config.toml
n_layer = 9
d_model = 512
n_head = 4
n_kv_head = 1
head_dim = 128
d_mlp = 704
vocab_size = 29458
activation = "swiglu"
norm = "rmsnorm"
norm_place = "pre"
norm_eps = 1e-05
positions = "rope"
rope_base = 10000.0
rope_fraction = 1.0
qk_norm = false
attn_scale = 0.0884
bias = "none"
tie_embeddings = false
parallel_block = false
init = "trunc"
init_std_qkv = 0.0184
init_std_o = 0.0
init_std_up = 0.0184
init_std_down = 0.0
optimizer = "adamw"
lr = 0.00114
lr_mult_qkv = 0.7
beta1 = 0.95
beta2 = 0.98
lr_head = 0.00825
grad_clip = 1.0
warmup_steps = 290
schedule = "wsd"
decay_fraction = 0.795
decay_shape = "linear"
final_lr_fraction = 0.0
batch_tokens = 262144
seq_len = 768
doc_mask = true
train_tokens = 1607000000
steps = 6131
dataset = "wikipedia_en"
MLP neurons of a small language model. Each row is named by its layer, matrix (gate and up: input weights) and neuron, and shows model dimensions 288-415. Each number is 500 + 50 x the weight over its row's rms, rounded and kept within 0 to 999. Numbers have three digits each. A neuron's up and down rows have the sign that makes its largest values positive.
After each neuron's rows, "fires in" lists the words (lower case) most often at its 100 highest values on Wikipedia text that the model never trained on.

L4.gate197:576578533473497546652542507583543576509551531554443463552471407512531508546509512461548479575586553510466589504517433551515525507496493488458597480471473491451494540478517570467487559565439428489454440441483560504428472515512492482520505462557539495523512525563444510438406521524520556469513553515523481467545472601461501511506542499478515515470484448544454558505499586589568565390419
L4.up197:456515486496376504392672513516507529538496632525513590498504512436477542446525462455529474448552515521550549427449437537542419471499501389554566545474560499508492526488592492542535569538488516444568569526486514463510470434563492628457447501479513463437492454423439488459556535536434494510503492503451449432461475444341485425378479484455511575478485499468452441554517440571565563469478
fires in: "on", "off", "under", "of", "since"

L2.gate428:492457474461442501536537502557473544475461581459404508536510555522465570581474497450530507505406523466559505479490434486486467491491509498467584425509484480516511460526472564543416512469501412512534503509503518506547479544552522522408554621609458501480481468555412484515423510473458476529495392521529448529499571508443369601513492506511576438437465472451493472420463487465448479592483
L2.up428:547500434559511587463368470460580467562435496497507459510549528398600443526483480495518550472461547375514495487505441417423494451462487415519573539384529555554517476507533547502436533535425437378591515545446484435551509468425533533494411496519534575514454458539585514482442477373520470488519482503591579491445526550482535472440557537475497453485484428443497429442503544483487550525550
fires in: "during", "by", "before", "at", "after"

L2.gate160:516423438514493454435434508613525492571484507538424526528532428584510501560644523497486487473550530508491472488494462517543467495539557552522580488418471395497526494513555497528379477545439478523477438449483487542535469565580474517530511485559540478502559521459485523440391598424499429538513462400506517496501464486537530425543475505455571408418434479527537432496474489401479380516556
L2.up160:598505517441528449539397504458481512555519469526516489475527440517564442446643495474511504501490446542574418491538500552473431513525504487643506470469546423422416440488493436468374629491526486499421437504525493469409473439517480524494485475492508497497514500499575455381535500500538478549504494480455581534505455399532521407535464490549506500488462504492623497563392578550456449475525
fires in: "to", "may", "of", "is", "be"

L4.gate440:497455496520467524563548454443442511550510417470465538526442562469382460501521438415470475603510484408600487532451479595456427510428461538439494532536513524507464495493463441558472420534416466404522445404475519454484667459518534503496479440470544539507513470395556416340455479415498486438561533517493447521450527516463475554610474486511468420514407466585564526551605459431577462555490
L4.up440:442537453522475492534513398405530518547547524547525605463544505486402458472522426626468512507468510533454565508547559538474488520522511512439495542465550502570544466511507533525428443505382483374553474530409460520413540487458460498524601510488448462482445513517499529523565530433498556481466500554522564538452588463519521478574521591475496488396538478495527512587479589587448537380584
fires in: "100", "10", "11", "104", "12"

L2.gate580:536544545542533491685581449528543476501554552563482435498458521496535471536419494586504458595481528543459584490447522455535463507426445539541471385563498553474439556468420501440475533496493542495520615525525464514478431601557518480538556404462501466470394439477492440479453446505477596504536534479520509475554450514432465537508529410551538456475602456493510518575514600500565494432446
L2.up580:490550396550600471458449547554433433490524493566466499448562559499457470417540487505533546511482487507522548510524479495470557485519521452441485450533600499457404545425587476457420520515637496445466510561534538520394493547544484502455519462468553570543545432504545569518412477486466504423549490492523530459509487520443437508594477519557442484584529458511498523548520532504489434482471
fires in: "to"

L2.gate377:430499565487505551571483452433459513479498506471529482566520508488474492478460513469514424512506507462393505536538485424530482499483455510504558580456595557396486541525487496482519392587502597598501420565511507468504605558443522511511534429444582521504508507418461445551478443397431553458404508513479436473551523490459580483518443499495462499486565495398504512512458507415417423570535
L2.up377:474615450558459561607451539492520459524409555508518500499553504521551544523367478443504523551444462561489438356484542501473471522491466534445526485612511508507513465545547522523465549542540512559508503458438496467500435527462546464512425447487528472501516528510573366484533510505552474553533475519544619691411504514588529546443485487490573480558493512608479572480426515446602444442482
fires in: "one", "that", "a"

L4.gate489:541523498472593589543548529454536481542461491565477499429430488550507433473478474516547466540502591518477550452525522576534437501457519479478512533490576502488594499511454466541492434565462455504477529504455511499528480578546527447582457451546472545559550501311425564504545451475486484515526378503516599490499516518508518466419499492515462504463520441614473539510562582494456482489482
L4.up489:438558473503572460465481489479544494565554451603477512561485563420466510475540495519536519502459502472499475578535482488440558580475447522535557527489545572554597300508414458509535425517487545501428594489472511492513533455508532543498476525395503401546486524529555539511475472492486612459519512503400583536502565400564521512497519513576530446592513616485468502489496599463478503521504
fires in: "0", "to", "3", "a", "5"

L2.gate131:502537583466522494584453549505542545471466491518475464527566501428416561395588449486435508572515558545490454507541527526458478636477577525502566457484484535365521509499504542503483440457497499391432469501467478506461516581528375471471461499458581490543371539468436479526494463464590575461455493403483478451618492506506439477480538532462496441474483465578532453462502596519509482591621
L2.up131:429506463424435479507551482444428495441496489445393530512481459476630543486589480441471522532480581509473517533489506455557552455510559472466479464528527528484543563522490469499499424511389499374496578493516493489435418471440456557477354497452496470497505546573471468517480485506534474524425447453427460487469452500489485528485604556527495468481532543517441443492582535468533580435547
fires in: "du", "la", "de", "le", "l", "passe"

L2.gate285:544478556514489505503563589582440506588507478422493468516562493577466475509405497558627530535460542547516499465481528398469526559485523453567605390387517526473488567571554537514454461461484544465478413411462548545490490571512464440550529582548530374518567538538497423496545412499593499518525545410587512569558509615408547446489419541438536462457513531534527544423447548503623444555506
L2.up285:521488487479574440549450563488540651497548531514458547511544402612508529544474497482477526491464523589425471586518571491479509449374513551536543461526415558511590497393512478471507464467485507505474484443532539494557471514475521435531513489476452525505588605543494501595542484465450484511487527498469513463473421471513396515460434511477488553428589405410511551466479509423449560434517
fires in: "his", "him", "her", "their"

L2.gate112:444505505501522503555395487553397426519471480531450486529576538562544500538508551474421487543499623583496622471476529512528536467518503524518508464512536501561530500545570486550506439476443551481494517482428465457447462518453431555434534582433504441522552503497437419542526549531535388444500372439482488479486464584584533500537420430430514498500470449417484466501505529522525512462515
L2.up112:468513525462497496502495475513449550503516433528462462459539448552486509496577540405431488502459500443503490415410494494557443444464447478555523499445538377541537433492559593609544574494423632461467509433521514468552548498458501532448547548453478457525539512449464446595419469560472495478601504455569446435484426541596549437427555453515567515492444489429561457447567550506508594435459
fires in: "de", "van", "du", "le", "la", "at"

L2.gate116:524465477508533523613471479472547482483535519457496443497416485485490564462467507574451523602458580549468606542544548437503525520551493447528494528471464520566431522541519430577483588484480554484511538521411510529509485535455475485581504569543546529569581588528429483520515575518505482408504522458500565599419578489520439476503472420495536544503511499434491493483495505410541466483515
L2.up116:388560558434499553544479486510501471508519492437466507485464497458480539488457490546595463416418511510424590558532541431519436522556542548542597507472463487522417517541460506513571506510573473427507507449427594548538477503561495526524542446466512423538585497465632473519474517537458514572539601473564525545477568494571430586473422500486626475458502410473554483406451459549531431530479
fires in: "her", "a", "they", "daughter", "she"

L4.gate79:452576522458452519534476528562465521578579575529499433485571646521498532549398421456503462507462540517420498544534513463575526560487564458523539476465443479490436540515504487519481517531574453446484535489454459430547430418521510523570569548444572496503527459512429488488433650493517559484439462536551554521416543582559414491517584477408514491493506507438431527500529487546463527494444
L4.up79:456498526502497407593519528530521550454502522487342505488535541572430473546624439398525501538488521454489461454473532546469549499633485518484538494601506579528451529521440509494503448515444358487596485512495475390491443513578519528567494507467439589504486542528612526508527476426500537437541578530653471546503451495516504434540594511498629447531515475501503532541498391445494540441463
fires in: "in", "s", "under", "re", "years"

L2.gate484:515500547457483478498392508515467550624391480557463434522454503489494422462545484515530462479480501583433625455459512456437468584520544516534515476489515564506599544591485521532505492532452528515526427411411443559554521499520523473493461520478519444517336580479487492424453430502457454414493385556547506427503536618487501393490495590494518461488499556435483446527485565506509579501497
L2.up484:568516434484509606459514483499522494477431411480447430504545553567476533588483481427458466475449545510603507469503421460532409499440535489473492558566526454567522598405553615530476464488549461564549458518474514517467568476485466459507543373553573514458479471486481546501507448559455504524557447545572569478484462454501455601523459454508525489528545476581492491483462481437393497496430
fires in: "that", "which", "who"

L2.gate655:495609637539620553547464583491484507485424492440503413599495489507581563505528483425489473491470491502519568420578473449507487572532441470510507504426556526467424464530562618543352506488512530559520443527514456578596537510534476525432555533544555460540471555597524559449545515431489475499516494509526417473482481566422534496523468497444557400545440439500500561499548448456485473478475
L2.up655:401512527505424515508446485601445434466483481419463479557534541478558515571518520484403531459547504416512442527469413485526556571593545530542467563482532551423509530555533560546561394516415489423508471543451563498565543579557505516593442368490568528507459477504410468591618556400584519488498484520514608585461536539478493523637550524496400496506447525579435489542471535557521496582513
fires in: "in", "under", "after", "test"

L4.gate146:504489482470535544539470486442478582475436535563502497571528542519567460386464347512476471578429626411502410497463397487550489517588517500475610501562567593581561442490497503498508468504538462500570476478439481508619490601482510486564471478480568484520522457447465527517411525436514563531545472507448430601406514470495431417452521475476466519504452505488453533610517587450385503597524
L4.up146:491508414492406520481420458512513451519534512476455504555513450590551528497543519493559509522369429421522531569533487535549388475556423539522552503468513631568554568508571483513479489575476497461497530553522397474539504528524456489528460478451499482447574534576523534476405441377420527446527472512461477536400485478473510487550493534471444522545417504537525545448463431504492509482516
fires in: "11", "11th", "116", "21", "1", "12"

L2.gate17:458377497381433501448491514547501514508578432492458453452530484482454552521480476484550440516460505527492533487473513417552540608403544483407550509537527518496498502517533518526492502509413551505492383502442500425495481600610492477472549538531486481577551518523521556445510469549432524441503540483503554564500444426476448458528425522434617522419525530463511557481503504462535506435465
L2.up17:524525604475543570552527556474560671532462502481539485489576480502484404394535443560471508480427537518425528449435454515527576532492526380496570521484522485548469563526493564445456435469519477526503523518550564533393408406463588518458483529494439439430543507526628521472410590545411500498541581468519472510435438531582388512580516495484560470449558483423570511492519523562471534498466
fires in: "of", "de", "john"

L2.gate644:545449529350544525478535546567469529511526562583446569573461396536439463449405435615457535506472485465556456547573457546487494447417503469462550417472487483493585525437471541535532485504429470605501498517392465514574445548424508460518472455475561472496522537472567565411535475505379519546606525469456463438556550578484382487586475524558571532554441647462498544504491393551492426552463
L2.up644:473550593466490569507544504528510529474530463471480413466486536430686432526405536487537525423417506439513456441489473556480526572531497510481553417512548567533547498568524537603550514511618508521583523572611522490494441450558505474494514455440441481544449502594486459395436418483421564549552565605492571436517424496513529388501542444434509504533442457522478478444467468456489465503520
fires in: "there", "i", "on", "of"

L4.gate195:511491544496595406457460579536466570540429456515490520537487533449520458538505491533505417506449454502414513528523505529475409540503570506570472490489555586454529432478545490496516377496495528503578509484496603480527474520477517551445503552570519499442489485613453518507510483454470509483449448486478441448531488505470527484504483486543581464514564533457499546484494594473581498534508
L4.up195:517643531476525485510410434515498560600580562583510501537540550520500519489567505531457475484593503462609528470477458534474626478485609421577505573535534442443441405591486517532520557599449389388530581518477446492539506523414518571389454540476544531550484519507561518455542468544477429496529436448546543480482544470497507449431464462455506441502423580557545381578585565514552578548494
fires in: "on", "october", "january", "september", "november", "since"

L4.gate410:529444615453543520534453537497442607582513457526356504539476450557444581505483461532506428512527504503464571525494499588568479468519575513461522420514496516562573544474513527494549442492517545456466455516419521531553612539439488461546516515501520489508479556529445410528512461601488440437439446501557460508414514513581536562514613469485538549532387475408496394434522540482508566493483
L4.up410:575599493530486507450515503435636467563515479517527457493454517492504612490497592472491488540566456490443485595428443539471517446433493529552541546492516537524536589522434533562499471523472552423492390514507531513530473437512541566470482426532571482546526480508450413516538569538540583447491567457586421526568470477416541480450537524535449475514600546468507433504505460439539452457540
fires in: "other", "s", "various", "these", "certain"

L2.gate341:531490463491480482460509513526517511474477501562475492485495445483447540438475425440508521559534617421554573469503518559565499503486518509399595555524553463519601511533507515580490592590398447577607457546514456545454520475526452498502549503463505474435471487422449519469540544496450523515546465455477480585487614523573553510428497446547538512437586508548521452424537475497519470535470
L2.up341:529532391545479526461543469473545543441576467504498558480479450488448453500435457445463601455498530468486537546504530521509525435462484658480570549524440434543491446580438463504552548510542442420509491497459530459533429540517535462478539492496539481459510475412520522564528573476525511565560511434443497477423547499517506538405464525497556490435494589462466480546537402425589499493517
fires in: "family", "team", "order", "council", "class", "player"

L2.gate598:560508547449494418557511571492538579559534508501515554512546505500567479477467427493523472536396454459472588440436557535487499559513495525399514457542584543511449439505402566571523482491576468511493384475476409537543571503486474444453573516464502468468486561503566535479515489530454479633557471454555507602489441500428530593510568518455474544451578514562516501515493511596583479504565
L2.up598:532491440555501495558399515533479546560575498531487474532486506474567459447530473529540524514470511455436469508472486475458610403484482552412470435537496484689469613488554531596510477505583510361514521507463486536454491523440485576530497505542512463489435513402482512530578542470548553452409452521547485572597468398469490440335504528505520475528530531593489458554494528549585437478496
fires in: "is", "have", "has", "are", "right"

L2.gate210:460493544445518535529431493571479503481544562483532526574451544562527533464534447509501443466433545443506499438480521464520394539590531536565510521480455476461570536530502501535454378506481562493542559497521526474594530523480524522422563516496511539571505452488495499490518515519522510508470467488519490490426525465498485439516530541423527531586404514546442491511568529432498479512473
L2.up210:522601401479523516531554531590510490553512546540537456501495441475460504501478497517624495514468513539585532478518477470474545510436549490476552540454552574552521494542518497509487441532439579494491476525475554521493395513523427487566618556554480459461521523519546525597496493520485502476466467514573497449474385417549429463415440471419466474533565523548550528476411437467445478563495
fires in: "a", "an", "i", "we", "tv", "guest"

L4.gate589:479560479459553486555518469378539577564396503525511587508498509495524452422466400564557441499443468458497611513467454551491557505538566503515440479522478509585505516415542437507430433510444535432586526478411469443580569459427486542461453585560533536526534447536552556549561404506518458513459448473524454564500582520465590488528419476528573476463493483459496535570490519509548446502455
L4.up589:523601469404519539543484481438498555500463430429524629599407500483560444535509480530539485492460468423550473537570495503578552503570497491501444499529428462529474541442584440460543585468446458436531552460444451489535424416430498504430518417579508501366478381410531526520578417451535486600567481483603493330509480529436542502479511481470408443589556377485514602518464548485453465505499
fires in: "as", "municipality", "state", "county", "district"

L2.gate567:422433465478481437477507604522381597577506520637434468526532478468538524529517477485512405570503494487454595493575574579465501578483496511429530473487514500562527493466525555484471508551468443511539501497439566576547504470507365482469603565512503411445437528472534519510448538421453515480603452480498466503532487603419482483464496514417502565434454489539536456459509520525490510515525
L2.up567:421450523557522464467426558481490496579527513611459397479491476444544494488534526538463459506530523613488452549523452497422494462532438483454497453542431538564481475453526424586515561500569403583516488525508477483464407464538482523544481411609580495428534529519415411533536511550507505457447550496436592550421501547416561466475515510528411475459494511524473441414480486456520525469482
fires in: "had", "has", "have", "is", "get"

L4.gate135:522556540497576474512464510518497510530543524536409459505493435563487493416462446416482518460501569557565444484454557451478390476490491490532529574610569551504508517493462450548394352500487476393506466500421487529470506491471488467484493521421585525539427511628479460433477546447462524553442515413484462414534465506449497407555418452519460509458486494461442440557524476418533421457465
L4.up135:437520508472403491484477479566441567564494560443439518532485513522546427500502523372476546482499519504456420499534444554494555460449395486569474438380527466428503558447473504589620509493472591472513460505425478549480425523441446518451422523484533430511438495446521457523462409540537511381539463475480492420578442427528491491543504464534489471480526535458512440443525502395500521529422
fires in: "the", "he", "they", "his", "their"

L2.gate38:468542477400557435460516540597518533638482529601477492615516437541508488480553446463510560500508541535423560503546496428450442576510467529450457491471465551563468455480559526559431420572418519504497426490518485475483522535509474508552518511570509431588509477463484504463499572543567489487497388471499514643523505564555484519495521515426472502476497415486464469471586488514548520535522
L2.up38:524408490464590604457507531458428620602464515481415448429465569475530530441489358406538547456454494439526480448494592462446543433478600449473471495422577499633495446526599553531467508482533549572522559563431549589525577426500540550588536479444500504502533497536474551551486603528517464573422514459488427491421505451381609469470448427487514532392473495514445482492503592527475467519479
fires in: "when", "after", "if", "once", "before"